config = dict(
    n_layer=16,
    d_model=256,
    n_head=4,
    n_kv_head=4,
    head_dim=64,
    d_mlp=704,
    vocab_size=8192,
    activation='swiglu',
    norm='rmsnorm',
    norm_place='pre',
    norm_eps=1e-05,
    positions='rope',
    rope_base=10000.0,
    rope_fraction=1.0,
    qk_norm=False,
    attn_scale=0.125,
    bias='all',
    tie_embeddings=True,
    parallel_block=False,
    init='uniform',
    init_std_qkv=0.0284,
    init_std_o=0.0,
    init_std_up=0.0284,
    init_std_down=0.0,
    optimizer='muon',
    lr=0.00702,
    lr_mult_o=1.41,
    beta1=0.93,
    lr_head=0.0093,
    grad_clip=0.5,
    warmup_steps=200,
    schedule='wsd',
    decay_fraction=0.691,
    decay_shape='linear',
    final_lr_fraction=0.0,
    batch_tokens=65536,
    seq_len=1024,
    doc_mask=True,
    train_tokens=609300000,
    steps=9298,
    dataset='wikipedia_en',
)
MLP neurons of a small language model. Each row is named by its layer, matrix (gate and up: input weights) and neuron, and shows model dimensions 16-79. Each number is 200 + 40 x the weight over its row's rms, rounded and kept within 0 to 999. A neuron's up and down rows have the sign that makes its largest values positive.
A block is one neuron, or neurons of one layer that tend to fire together. Before each block is what it responds to, as a language model described it from the Wikipedia text at the highest values.

Responds to: Year-range second number. First digit of the second number after an en dash in year or number ranges, e.g. 2017–18, 1878–1914, 1999–2000, weaker on assorted mid-word tokens.
L8.gate90,239,159,143,161,199,259,168,194,233,201,240,217,152,152,158,168,206,175,248,172,167,203,228,224,245,88,221,218,211,189,197,230,262,268,244,169,101,242,234,201,221,172,185,252,208,244,226,169,209,245,211,134,92,184,248,204,186,128,207,227,182,233,165,220
L8.up90,255,224,184,198,246,175,187,198,192,179,120,221,166,216,231,195,150,211,172,263,231,162,221,200,186,161,119,238,213,193,202,231,256,182,199,208,151,215,81,152,148,198,212,185,173,85,230,237,126,230,186,207,163,198,185,195,193,178,216,177,186,191,274,195
L8.gate96,180,244,215,205,214,222,126,250,202,199,236,213,190,230,241,225,153,218,167,169,223,148,282,333,182,230,168,153,211,259,217,230,290,225,154,224,165,151,127,226,244,264,135,185,247,210,208,207,175,201,153,171,180,172,257,152,244,189,267,179,248,182,170,205
L8.up96,199,153,220,186,172,184,207,290,222,287,76,221,251,131,147,154,193,188,229,248,150,298,186,162,228,139,260,175,127,178,202,244,197,124,171,264,187,205,173,208,202,202,219,255,236,242,178,235,191,198,201,225,142,137,276,161,229,237,171,172,192,198,187,129
L8.gate228,275,251,320,280,148,244,200,189,152,201,214,163,198,170,205,242,212,138,138,214,125,246,207,183,230,231,265,149,172,192,239,153,223,168,296,156,251,194,190,232,225,227,177,208,212,229,240,232,199,210,136,246,162,180,149,232,180,230,230,186,161,154,238,246
L8.up228,191,214,144,141,178,201,247,227,204,185,153,225,174,162,214,158,158,166,239,171,232,249,228,209,157,211,286,268,230,230,248,173,169,231,127,206,258,174,120,198,217,183,124,211,223,254,150,161,188,212,197,240,176,144,178,181,138,185,187,264,208,215,135,178
L8.gate254,181,241,160,128,237,147,217,225,211,135,211,149,196,200,152,179,160,214,210,224,120,208,250,132,256,160,203,199,191,150,199,148,228,269,258,204,269,213,264,227,258,274,238,232,203,199,277,222,160,193,193,201,221,204,232,124,182,218,301,262,220,178,192,175
L8.up254,228,149,193,184,201,204,239,171,184,170,185,227,217,207,235,166,250,229,184,246,176,162,272,196,148,194,232,144,116,201,235,230,264,264,203,173,238,206,186,236,217,215,166,262,243,208,250,215,199,210,238,218,281,242,133,152,264,87,167,243,161,199,169,244
L8.gate320,264,167,174,190,243,217,194,146,188,235,226,220,197,136,226,161,140,242,134,191,206,213,236,198,160,121,206,218,283,202,224,246,200,208,221,205,164,265,203,137,217,166,159,213,228,163,221,204,235,192,146,130,236,166,171,170,306,230,276,235,166,201,226,193
L8.up320,193,151,155,211,269,209,197,164,166,212,165,194,184,183,238,144,143,148,241,246,195,237,202,147,138,168,164,173,210,118,136,193,295,153,232,263,152,179,214,227,171,174,110,188,172,166,179,169,150,193,190,233,178,155,125,252,290,154,192,197,170,203,170,161
L8.gate336,161,278,208,261,243,258,95,186,225,143,232,231,200,143,191,243,225,194,196,246,231,231,148,234,157,246,252,157,155,211,230,220,259,226,167,241,238,223,160,210,301,166,156,179,256,215,242,196,159,179,196,213,167,223,209,209,139,168,170,273,194,179,160,175
L8.up336,228,198,176,167,226,218,224,212,204,146,227,251,241,221,186,145,232,205,213,130,249,176,125,274,176,235,199,234,209,195,265,193,216,252,216,231,215,197,246,240,161,270,151,142,152,166,238,155,176,179,205,151,174,209,142,179,192,182,222,250,199,221,173,157
L8.gate415,212,239,209,174,269,259,193,183,199,161,215,270,110,124,231,199,122,168,194,201,128,159,215,122,222,125,221,203,178,203,199,215,309,217,275,242,203,245,129,177,173,144,238,246,226,173,120,234,148,208,126,207,173,162,122,156,200,158,186,212,166,220,204,176
L8.up415,216,142,253,163,176,260,126,169,235,140,159,214,255,194,162,180,176,219,224,248,197,257,267,170,189,175,227,208,205,159,202,143,163,167,140,139,202,189,170,169,201,218,260,271,209,264,239,190,218,157,165,173,211,223,210,158,173,117,267,209,148,231,224,245
L8.gate532,166,149,200,234,222,228,174,150,221,157,158,257,212,188,234,251,225,185,213,215,253,244,175,256,232,195,229,216,208,253,267,225,150,167,228,154,142,188,218,167,210,268,195,233,199,194,211,221,136,130,169,157,147,228,203,133,206,196,150,241,248,208,181,266
L8.up532,223,195,195,171,233,134,239,213,262,163,227,148,232,222,195,191,227,207,212,242,167,177,268,252,268,209,149,212,174,199,209,231,238,195,214,251,191,239,200,228,178,207,169,234,218,302,244,195,230,258,171,263,224,250,216,129,270,195,138,251,146,140,219,201

Responds to: Coordinating and/comma after modifier. Fires on "and" or a comma right after the first of paired modifiers or nouns, e.g. political and security, residential and commercial, Ukrainian, Belarusian; weaker on list-entry hyphens and word pieces.
L9.gate179,260,220,222,216,240,254,186,141,131,136,130,160,175,182,284,214,175,202,175,243,226,274,254,201,251,202,248,222,231,213,213,257,193,168,288,207,135,160,226,233,203,233,231,205,230,249,247,225,253,179,167,297,195,217,247,207,133,200,218,181,211,256,237,246
L9.up179,190,199,187,188,243,195,130,200,215,136,171,183,190,148,212,222,204,230,170,172,171,217,229,262,229,216,205,239,171,189,234,208,142,215,199,223,228,241,231,187,148,252,218,236,233,163,254,195,298,283,284,203,190,269,210,158,209,161,215,179,230,236,216,141

Responds to: Mid-number digits, table separators. Digits inside long numbers such as catalog or reference IDs (OCLC, NRHP, GNIS) and year ranges after dashes (1980–81); also table-cell pipes and separators before a place.
L7.gate31,195,141,177,179,180,283,153,234,165,159,193,293,238,167,134,244,115,157,215,172,66,250,152,172,216,244,215,184,172,213,172,197,141,164,250,198,191,174,182,216,164,247,202,223,208,258,223,209,185,187,243,221,220,134,268,171,187,151,259,234,218,213,248,231
L7.up31,201,228,217,65,191,246,247,164,219,226,187,234,236,212,247,134,165,222,189,217,258,241,87,204,208,173,169,294,169,249,199,164,243,186,200,185,278,206,141,190,128,252,245,169,257,248,261,208,166,208,172,181,145,228,282,228,180,156,125,210,165,190,244,189
L7.gate36,221,217,242,193,135,189,136,191,206,177,145,284,224,270,228,220,201,193,193,300,246,180,239,119,230,194,265,136,176,196,172,264,301,211,152,203,226,210,259,187,229,156,114,206,177,191,204,205,160,214,225,284,186,225,234,213,291,264,165,162,259,174,200,129
L7.up36,209,213,200,199,225,210,150,220,196,212,170,154,210,172,269,185,172,144,197,204,240,251,233,260,146,257,151,192,205,174,186,151,273,126,218,238,158,143,147,236,227,209,178,224,286,220,137,176,118,203,232,196,172,134,237,212,149,170,230,250,229,207,95,275
L7.gate148,252,177,217,170,178,183,215,190,178,214,168,196,208,234,179,228,196,217,183,277,212,150,179,165,154,245,230,133,193,188,211,130,249,166,206,201,239,152,211,119,278,165,196,319,244,129,243,244,141,208,218,221,226,214,200,180,284,239,192,226,216,149,164,201
L7.up148,148,201,147,130,207,202,204,166,232,233,291,193,196,239,151,141,234,214,153,188,265,175,167,170,163,141,162,144,181,170,163,242,242,245,245,176,150,158,186,154,145,188,174,215,213,154,143,221,191,271,119,176,170,228,139,214,196,201,196,264,167,160,189,215
L7.gate163,160,227,238,140,187,268,178,240,206,197,203,226,139,230,237,214,280,230,195,170,270,168,196,212,205,200,219,134,197,224,188,262,192,193,268,143,206,196,256,181,177,252,184,153,243,233,144,218,207,163,191,221,190,146,194,187,171,211,257,208,172,127,176,195
L7.up163,165,150,236,166,235,228,196,273,168,219,237,229,227,204,185,223,164,214,189,180,187,189,187,198,170,235,225,235,183,146,237,247,240,229,199,247,155,143,220,228,243,229,195,187,324,208,158,103,231,267,203,245,191,221,189,259,185,244,199,186,198,232,297,267
L7.gate289,232,217,258,185,185,238,187,236,161,210,196,196,217,236,194,233,247,129,227,203,257,236,223,190,196,203,201,164,134,170,179,245,221,204,241,202,152,270,212,205,230,282,159,174,285,191,194,60,268,180,210,169,171,196,189,211,165,129,205,203,134,215,221,239
L7.up289,208,183,276,219,116,211,222,227,142,185,206,152,219,160,170,206,157,151,139,212,170,193,294,163,168,243,223,175,181,252,116,205,181,185,132,231,209,197,224,221,188,200,178,159,243,304,189,203,260,163,156,243,194,184,217,190,191,136,288,159,206,155,155,214
L7.gate367,245,208,169,159,204,251,154,161,209,225,187,217,216,279,176,212,277,187,195,133,244,175,219,249,238,182,153,198,250,239,178,191,207,202,261,213,242,175,182,203,186,197,247,222,208,185,116,123,186,170,233,242,160,161,232,126,190,135,201,195,197,149,142,147
L7.up367,248,154,160,165,122,175,177,135,157,159,223,128,157,225,255,246,190,223,185,230,203,175,169,164,211,174,264,171,205,159,143,232,253,246,267,223,202,170,194,170,165,150,153,203,238,265,294,192,271,181,141,211,216,287,169,211,157,179,141,196,204,179,162,217
L7.gate482,169,187,216,205,186,200,246,221,164,166,271,172,160,233,171,186,213,236,243,210,285,223,227,180,104,238,144,212,218,218,187,254,204,269,260,218,246,224,214,196,228,232,236,96,186,210,185,182,238,154,200,228,166,208,175,211,209,225,230,285,194,172,144,253
L7.up482,236,174,210,205,228,138,195,243,140,232,179,199,187,207,186,150,171,244,163,153,242,147,196,268,163,207,146,204,273,221,263,163,209,170,205,267,177,234,166,180,183,225,231,232,200,201,187,167,187,190,153,272,183,226,222,95,175,178,243,172,268,118,219,180
L7.gate531,199,211,260,226,229,208,120,263,239,210,186,225,171,187,218,155,237,235,229,151,182,226,186,209,213,204,255,159,151,251,221,206,245,165,156,183,181,251,220,153,233,212,137,223,233,251,236,233,163,191,189,121,288,199,203,166,172,150,225,219,219,237,234,212
L7.up531,184,134,171,289,195,149,223,240,201,263,202,233,158,220,232,235,219,200,264,177,220,180,134,255,113,158,216,176,164,182,187,155,204,220,147,215,135,121,199,153,221,197,161,235,252,152,230,136,197,194,252,228,174,216,191,198,207,195,262,192,189,116,175,281

Responds to: Paragraph-ending line breaks. Line breaks right after a sentence-ending period that closes a Wikipedia paragraph, usually before a new section heading or paragraph.
L9.gate85,150,203,183,203,171,177,226,215,198,191,254,233,286,270,170,254,218,219,195,210,131,200,161,188,319,232,213,223,158,223,215,218,176,210,196,161,203,210,220,157,166,199,260,176,220,181,256,305,192,156,157,237,199,175,214,235,172,168,233,151,172,256,188,197
L9.up85,150,218,205,220,217,186,228,156,202,214,238,188,211,174,196,197,263,177,169,232,215,143,228,235,217,170,220,175,182,189,284,197,199,138,166,233,188,265,179,192,196,111,152,289,238,167,248,190,194,160,258,223,253,156,191,212,243,196,212,221,167,262,107,88

Responds to: Range connectors between values. Connectors such as and, to, en dashes and table pipes joining two parallel numbers or dates, e.g. 1960s and 1970s, 1490–1525, 1997 | 1998.
L7.gate90,172,167,236,137,178,245,274,219,206,110,224,150,214,232,249,171,265,219,227,224,229,222,203,227,271,185,158,224,196,102,204,221,167,143,175,220,217,182,202,155,298,159,178,208,223,244,282,216,237,185,196,183,253,200,165,234,240,242,263,183,161,220,199,174
L7.up90,222,299,167,213,155,206,250,214,268,187,168,187,268,261,262,209,122,205,139,197,236,207,221,219,213,149,169,144,133,250,213,204,149,182,159,190,182,187,167,183,222,138,261,195,306,167,167,273,215,225,95,200,132,181,230,159,147,186,184,144,308,151,138,231
L7.gate222,233,219,271,175,280,152,217,174,172,133,236,186,221,236,274,233,144,242,192,253,203,202,197,245,239,189,156,222,232,216,169,199,212,165,235,190,202,171,210,252,207,250,236,240,130,158,246,169,228,169,246,167,175,176,164,133,246,240,171,234,164,185,182,271
L7.up222,182,206,146,191,169,158,228,190,189,138,204,158,237,200,271,235,295,248,146,195,205,175,217,135,237,158,227,198,194,182,213,207,187,193,193,206,146,103,178,193,295,266,195,140,298,195,247,186,288,121,176,306,199,206,171,209,213,224,194,186,232,253,227,209
L7.gate357,211,246,176,227,177,200,193,175,207,189,251,183,215,227,223,249,227,282,169,149,195,156,174,214,228,174,166,166,239,176,166,219,252,107,240,111,264,168,166,188,220,161,236,249,176,159,219,142,220,152,201,236,134,179,178,102,190,195,239,148,210,191,232,253
L7.up357,184,231,198,266,233,143,139,205,213,163,184,136,188,225,255,186,258,235,176,193,219,139,173,226,224,232,183,196,182,261,206,160,265,226,186,172,179,178,207,211,145,231,234,255,220,282,221,206,184,201,202,184,251,166,173,159,176,251,144,135,204,194,189,158
L7.gate432,232,218,143,186,177,257,271,160,168,230,217,161,199,232,230,269,207,101,146,177,213,190,196,239,219,220,159,184,142,203,166,167,150,267,166,208,154,90,221,202,181,212,184,193,153,157,227,199,202,248,273,250,198,145,193,173,145,204,100,130,210,213,183,175
L7.up432,190,208,176,183,163,174,207,133,162,217,260,236,207,211,218,182,241,139,230,131,233,152,227,168,197,212,251,292,255,145,166,209,172,213,163,186,181,197,199,188,155,211,225,224,140,194,264,210,231,161,195,225,192,129,263,134,143,194,206,205,219,255,241,178
L7.gate494,224,184,197,193,276,205,244,170,226,128,192,246,295,175,274,203,144,215,188,192,197,222,200,182,203,198,258,167,179,236,150,243,237,187,211,147,225,195,215,222,140,200,226,235,240,235,284,243,287,209,230,188,173,185,119,197,199,280,236,128,255,194,224,175
L7.up494,146,138,222,157,190,149,161,184,119,179,208,168,215,153,206,181,176,171,152,212,252,282,240,259,176,169,161,122,220,217,219,239,159,219,248,120,203,218,188,219,234,284,146,183,154,185,246,134,216,217,221,216,273,181,174,243,237,178,163,184,158,116,137,228
L7.gate509,131,194,194,241,218,241,232,206,223,230,228,193,240,154,202,266,165,233,184,178,321,195,262,190,161,177,284,179,208,246,196,164,202,219,196,198,178,186,224,204,220,239,256,158,218,271,220,126,287,246,217,186,194,216,195,223,166,190,212,165,243,179,217,191
L7.up509,211,237,174,207,216,153,178,207,162,167,211,201,252,212,200,217,71,197,184,137,261,251,189,215,193,227,200,159,236,203,205,213,275,282,188,256,258,188,207,164,233,188,182,151,180,231,230,176,269,227,187,241,260,147,200,102,180,194,139,228,133,190,184,237
L7.gate545,187,201,165,302,249,179,99,125,166,146,177,259,161,203,223,141,197,203,189,210,146,101,183,202,210,204,143,177,228,203,201,229,236,223,180,147,206,145,215,269,226,183,214,178,211,178,196,178,141,151,130,225,225,164,173,180,166,215,212,233,180,108,220,219
L7.up545,186,129,234,153,173,221,186,156,209,176,163,201,232,246,148,154,267,146,206,218,182,130,140,233,144,149,168,161,193,154,207,165,261,218,228,184,168,140,198,256,223,218,196,234,253,238,219,119,98,161,177,247,244,237,165,206,194,243,226,192,107,145,254,200
L7.gate588,269,194,223,195,235,137,247,167,252,170,197,248,202,183,251,193,180,244,174,207,218,212,182,180,225,157,204,162,225,215,173,219,168,206,166,225,141,191,194,224,214,229,137,142,188,141,215,253,117,248,162,154,175,179,175,125,303,200,195,204,138,140,122,171
L7.up588,250,207,203,199,196,220,268,189,182,197,221,246,221,173,169,241,196,152,194,197,235,211,232,239,199,173,124,188,219,197,171,168,259,289,228,148,211,154,178,203,231,176,183,192,170,273,260,224,176,115,294,172,255,119,199,206,170,211,183,239,139,190,272,334

Responds to: Coordinating conjunction after nouns. Fires mostly on "and" or a comma joining two nouns or verb phrases, as in "absorption and distribution", "copper, lead and zinc", "Culture and Society".
L8.gate9,224,281,271,219,248,223,142,183,203,132,212,207,193,189,182,170,203,266,145,132,198,237,211,261,195,209,196,262,173,190,214,247,155,216,261,137,223,200,239,209,249,227,189,149,151,225,227,252,185,199,239,188,195,139,153,160,109,145,236,195,260,242,180,242
L8.up9,164,236,282,240,200,190,203,204,189,219,235,138,200,129,230,177,151,182,257,259,174,210,156,208,190,161,258,210,180,234,201,190,184,170,186,176,280,146,159,203,253,190,231,188,218,248,198,234,185,196,238,261,207,194,277,188,200,170,143,245,224,217,251,236
L8.gate27,223,212,161,147,156,221,202,208,161,210,192,131,247,145,256,273,203,139,182,241,248,171,185,197,276,216,176,144,186,165,151,211,168,138,168,181,197,208,190,216,273,190,205,195,239,152,245,197,213,200,272,240,199,233,219,214,245,237,210,212,194,181,189,180
L8.up27,151,229,156,270,272,170,251,208,209,247,141,135,192,249,232,171,234,138,201,230,146,182,234,140,210,167,191,177,225,232,211,278,214,186,271,174,156,204,212,173,315,199,207,218,221,134,258,212,175,223,218,191,219,152,173,184,121,166,144,247,189,234,193,152
L8.gate267,166,282,300,181,199,191,159,248,276,193,150,192,153,220,175,195,232,207,152,225,210,183,243,183,159,243,211,208,166,109,219,233,175,235,205,220,192,133,237,228,153,170,213,198,152,244,303,142,187,205,176,191,241,171,213,145,241,309,92,212,185,222,194,217
L8.up267,200,203,229,247,201,281,150,176,272,146,127,172,251,241,169,199,230,197,225,310,194,186,188,162,209,219,179,173,261,175,266,262,185,228,227,138,184,123,73,154,198,211,215,190,197,221,185,216,218,256,265,242,255,213,237,182,237,202,182,194,182,208,144,196
L8.gate321,249,202,219,206,184,235,199,166,223,193,165,276,197,231,172,163,204,194,185,230,158,136,230,212,181,218,195,210,161,209,219,105,199,197,190,155,167,163,182,173,215,251,183,155,250,165,141,200,241,134,239,222,213,213,186,179,185,260,152,300,180,229,209,176
L8.up321,204,234,194,199,192,216,177,206,170,222,197,189,225,195,255,230,146,142,208,177,228,230,165,160,172,219,144,206,171,157,174,198,291,276,212,195,195,227,117,143,223,186,203,179,190,269,258,219,251,185,299,143,280,194,148,208,213,186,169,241,258,240,295,184
L8.gate340,229,238,231,215,204,188,170,182,197,240,218,198,161,252,176,185,258,146,165,261,239,213,159,231,263,260,179,265,223,237,153,293,236,149,118,187,270,141,187,191,260,204,171,196,208,242,229,172,164,227,225,194,236,255,272,183,203,250,215,257,148,225,189,186
L8.up340,189,232,128,248,184,194,189,224,243,146,90,156,186,222,223,222,277,222,160,175,159,202,208,249,151,185,199,256,148,245,138,210,254,141,235,185,160,214,244,160,214,226,190,241,161,203,269,146,186,219,193,236,292,246,137,203,178,228,180,207,225,201,225,245
L8.gate347,205,228,251,220,263,137,205,173,265,160,187,127,225,165,207,179,183,232,187,254,233,202,202,223,224,210,190,218,154,171,276,143,192,138,210,214,284,184,123,159,226,148,213,217,158,223,245,161,212,218,192,141,272,177,256,122,231,194,233,228,226,222,158,204
L8.up347,181,216,254,263,263,196,139,249,179,257,231,205,207,213,225,204,211,175,122,178,263,214,175,154,252,207,260,256,210,176,175,191,51,232,151,198,203,90,180,134,232,191,222,292,211,222,285,118,211,163,193,213,247,130,300,214,173,184,248,132,219,271,234,165
L8.gate474,251,231,241,156,259,222,211,154,191,141,203,236,207,218,221,293,207,223,195,193,167,219,217,271,172,147,188,231,178,160,119,167,181,217,226,208,168,105,179,245,194,251,169,228,169,198,274,183,117,208,267,175,208,200,214,143,200,194,199,207,193,232,219,261
L8.up474,236,206,305,280,213,205,204,217,202,228,256,187,180,220,178,225,236,162,167,187,256,256,269,238,110,198,163,214,181,267,216,224,171,175,232,250,195,192,212,143,176,202,236,185,231,189,235,176,160,138,204,163,272,186,296,195,183,179,161,197,121,226,219,290
L8.gate610,181,195,259,251,219,138,232,185,180,214,186,199,242,239,170,216,260,191,182,175,190,257,235,174,220,135,232,189,94,144,223,203,227,241,229,173,208,168,208,149,240,210,194,213,223,217,272,214,151,224,243,168,217,211,159,139,200,217,231,115,234,183,170,188
L8.up610,172,140,248,279,252,185,217,217,219,239,125,221,194,205,172,257,241,223,209,233,183,185,210,199,214,146,205,252,198,146,204,164,179,249,84,228,220,157,197,223,256,214,205,229,164,195,154,221,132,221,129,98,194,163,196,262,158,244,220,222,229,265,180,198

Responds to: Other/miscellaneous section starts. Fires most on "Other" opening a leftover section heading (Other works, Other awards, Other songs) or on "other/these" starting a phrase; more weakly on paragraph-ending line breaks and table cell pipes.
L8.gate67,204,212,195,227,166,138,168,177,161,125,258,234,191,183,231,229,246,184,234,247,187,218,194,234,169,184,290,124,277,220,151,228,222,205,162,190,216,162,138,217,221,239,221,149,186,232,183,221,210,311,262,111,166,183,215,245,150,144,203,169,199,158,203,181
L8.up67,307,154,227,237,198,179,171,151,215,228,225,263,242,211,187,180,190,258,223,234,125,222,222,209,210,244,227,198,187,129,227,205,211,218,232,254,153,169,219,242,145,182,187,176,163,234,199,222,242,167,183,251,201,108,161,209,239,142,274,252,215,215,221,205
L8.gate306,206,163,216,166,189,167,215,125,231,147,160,206,276,226,200,226,147,299,180,227,183,165,248,201,253,204,165,184,203,191,206,72,187,168,199,131,181,202,125,216,197,279,287,205,179,232,168,174,187,205,140,178,211,142,170,210,157,199,223,222,221,215,168,175
L8.up306,279,163,293,209,285,218,177,193,191,257,173,256,205,249,198,214,147,167,189,205,188,154,166,237,240,233,214,231,167,196,208,168,291,257,167,136,206,182,185,165,284,205,173,238,127,207,187,214,135,133,225,232,157,277,227,247,209,172,226,207,240,203,258,213
L8.gate341,206,226,241,297,247,195,207,190,205,149,207,159,247,243,155,160,186,196,273,144,276,143,172,216,191,210,87,158,254,225,137,183,189,200,164,210,199,226,161,231,183,253,181,153,234,189,213,194,240,182,295,277,155,236,226,211,221,180,170,231,232,160,162,123
L8.up341,201,207,168,202,186,272,212,156,172,158,244,194,185,194,241,202,222,206,212,249,177,176,193,176,179,203,229,195,149,164,205,224,204,191,193,192,165,156,228,196,189,159,226,161,187,173,263,243,320,258,201,164,269,223,206,177,162,169,255,200,199,260,208,172
L8.gate423,237,213,278,229,124,186,192,153,174,202,242,248,206,148,173,140,230,118,207,199,188,153,194,163,254,135,159,166,186,185,158,233,215,179,202,154,126,199,169,194,167,262,316,187,281,242,208,172,198,226,209,238,179,204,220,231,149,162,232,162,177,219,264,104
L8.up423,192,178,204,186,155,227,165,201,290,150,166,220,219,192,179,219,150,203,206,159,245,182,145,143,211,261,238,236,193,192,276,185,164,219,246,186,193,238,154,189,207,216,181,150,203,161,222,200,174,184,189,132,179,162,134,198,181,116,168,208,160,196,224,147
L8.gate429,138,190,190,217,175,226,183,151,225,161,188,227,235,191,182,216,165,171,205,133,192,164,157,195,207,219,187,246,205,168,183,213,184,216,189,133,197,209,230,176,156,244,203,203,175,139,235,252,243,218,207,157,194,265,224,221,232,182,223,213,245,173,180,195
L8.up429,160,266,199,273,207,196,228,177,180,176,261,190,184,267,252,271,203,224,230,207,269,127,186,224,250,84,198,195,174,188,229,154,185,226,173,205,183,195,249,178,186,198,190,169,206,208,217,214,195,139,105,159,244,242,202,273,151,201,264,206,198,198,155,230
L8.gate526,182,202,157,325,274,146,229,184,200,172,259,164,208,191,134,173,198,204,151,201,203,190,219,199,167,207,195,181,187,114,135,280,121,180,189,193,242,140,248,153,193,214,228,174,158,212,182,189,247,220,199,130,147,171,121,250,225,191,192,225,238,276,209,152
L8.up526,146,233,205,216,182,195,189,151,194,142,194,242,165,233,247,200,195,210,216,260,187,216,218,226,189,167,209,181,204,211,163,232,167,187,240,225,178,156,164,188,152,260,263,219,199,182,197,214,155,180,191,232,83,151,251,184,147,248,207,270,260,179,254,181
L8.gate564,156,190,190,179,236,262,219,154,291,214,175,194,242,243,173,219,248,232,142,187,158,188,202,144,307,102,190,249,236,118,157,226,235,159,165,150,205,181,183,190,195,227,196,165,170,258,278,127,145,213,270,264,223,187,268,199,194,178,242,181,198,130,165,216
L8.up564,213,197,209,195,208,226,226,228,179,176,222,161,242,142,143,223,200,114,187,196,216,267,197,166,218,141,170,195,174,147,160,255,265,271,162,279,124,221,234,230,241,223,208,138,311,178,183,164,257,184,214,261,216,207,170,163,180,313,225,199,240,166,209,191
L8.gate572,137,184,233,202,103,294,216,161,217,158,228,151,197,143,170,193,145,273,191,155,171,189,216,243,219,123,247,209,201,217,199,209,183,171,182,231,194,210,213,209,205,186,178,224,238,252,228,135,140,263,134,226,147,256,207,142,253,216,238,234,128,218,224,125
L8.up572,266,218,232,211,215,247,128,245,144,195,215,250,230,209,207,236,189,214,198,194,217,197,160,290,227,216,203,205,174,225,214,171,313,201,167,231,210,212,247,261,155,249,240,276,151,189,252,177,178,228,149,262,171,192,182,217,224,162,266,251,230,191,248,184

Responds to: Sentence-start boundaries. Line breaks after a finished sentence, and the opening token or second word piece of a new sentence's transition word (Moreover, Elsewhere, Within, During).
L7.gate35,263,227,145,262,179,185,205,242,214,204,190,124,200,171,217,165,231,191,180,170,259,238,200,232,141,144,228,288,201,112,236,204,205,246,249,162,198,235,69,167,254,184,193,255,153,207,219,218,234,277,187,134,143,207,219,234,191,220,271,157,151,156,159,236
L7.up35,279,137,175,180,211,179,284,177,195,169,106,205,227,256,177,181,201,178,265,279,235,197,214,213,243,257,246,164,192,245,208,199,227,231,243,143,244,164,147,211,256,199,228,154,174,319,149,244,213,199,177,262,209,178,167,203,122,187,230,163,208,163,162,176
L7.gate172,221,187,243,122,205,132,189,155,301,220,164,237,213,242,185,187,139,208,182,232,225,195,198,224,244,138,224,244,208,166,199,200,253,209,179,152,128,234,153,185,254,227,136,211,208,185,208,208,215,201,163,220,180,135,241,166,220,191,189,119,181,261,232,240
L7.up172,183,206,201,224,273,206,212,194,168,230,174,201,241,172,190,155,194,209,171,217,199,129,205,199,202,179,203,237,222,159,233,113,159,241,103,182,218,279,204,113,193,205,223,184,283,225,232,199,149,247,198,174,193,263,156,262,171,211,219,222,209,209,187,215
L7.gate198,236,210,184,170,197,243,210,228,248,209,212,135,212,167,173,218,212,130,56,214,202,250,158,202,131,184,126,174,202,174,190,151,195,160,157,182,246,221,205,108,305,197,257,207,254,152,191,207,258,225,115,131,262,226,172,237,220,217,161,224,185,167,190,223
L7.up198,179,150,202,257,175,234,236,122,180,184,163,173,312,211,202,163,148,245,232,158,215,215,202,164,260,176,190,212,244,232,142,242,180,168,183,200,193,187,157,233,176,151,204,214,199,204,154,199,153,213,150,242,265,193,243,289,187,168,188,226,247,220,207,172
L7.gate220,186,283,203,234,243,159,194,184,208,188,221,170,208,200,167,196,153,184,197,244,139,216,220,139,158,213,161,144,203,193,207,214,213,191,189,138,199,199,181,184,150,200,209,223,162,187,264,217,209,201,151,212,210,139,208,235,255,269,279,178,158,201,153,201
L7.up220,213,168,192,178,268,94,120,186,197,206,249,204,194,198,163,241,161,213,258,207,157,131,192,155,233,199,167,186,137,226,285,151,194,175,259,207,171,273,147,183,229,258,293,188,188,195,285,138,198,173,178,229,229,201,299,264,193,232,282,208,187,222,167,117
L7.gate244,214,260,257,208,186,240,192,225,306,253,257,200,202,205,189,192,193,246,232,180,164,220,238,249,165,268,222,130,304,217,191,237,219,255,227,167,200,255,176,201,235,224,144,140,162,193,159,141,320,215,191,178,247,169,261,238,215,190,221,243,246,159,193,129
L7.up244,260,218,246,266,171,199,180,263,257,226,232,224,251,247,163,253,162,134,228,252,199,247,204,309,242,166,201,185,191,186,163,212,242,197,159,244,278,253,175,121,161,150,154,266,207,207,183,139,218,257,159,227,192,202,190,229,256,176,209,174,144,183,217,199
L7.gate329,300,207,243,156,161,249,140,220,249,156,230,190,165,205,144,151,182,153,191,208,184,164,181,218,145,215,185,197,272,142,273,215,205,211,226,144,179,126,131,225,212,221,219,182,237,205,174,196,249,193,221,269,149,194,202,150,166,121,224,204,211,148,217,221
L7.up329,111,206,153,175,250,125,163,223,177,257,239,198,236,257,191,198,240,191,233,271,175,250,244,179,169,132,218,226,156,191,261,124,200,178,207,222,232,220,214,155,165,228,189,225,185,157,313,271,159,151,210,240,209,265,274,246,209,211,190,191,233,205,167,194
L7.gate355,196,153,194,200,186,242,295,269,255,224,169,223,175,182,193,179,266,155,202,259,209,262,187,189,150,192,203,252,162,202,122,136,176,205,194,142,226,228,212,250,273,254,124,159,188,240,241,193,164,278,252,169,246,275,148,212,190,212,124,187,197,173,266,173
L7.up355,202,197,209,212,155,189,153,201,221,181,196,195,205,185,207,207,165,215,194,219,203,224,214,151,157,197,203,221,233,147,225,163,241,135,263,230,242,223,226,130,214,255,225,205,199,220,171,210,235,272,173,167,204,123,178,222,162,207,306,222,180,175,191,156
L7.gate523,272,253,187,233,220,191,246,212,145,238,265,193,190,185,116,192,253,206,234,175,201,275,245,206,136,154,211,188,228,176,252,152,154,185,236,241,189,236,92,147,278,263,159,211,202,169,233,239,203,237,305,251,185,163,180,185,194,218,291,148,199,162,161,172
L7.up523,290,172,159,206,226,210,279,229,214,222,175,141,201,235,167,184,204,114,203,295,188,255,249,235,196,221,187,228,207,165,282,186,239,253,281,176,185,213,161,192,273,258,138,217,239,215,189,269,235,174,175,220,235,186,182,181,181,167,279,188,258,137,162,167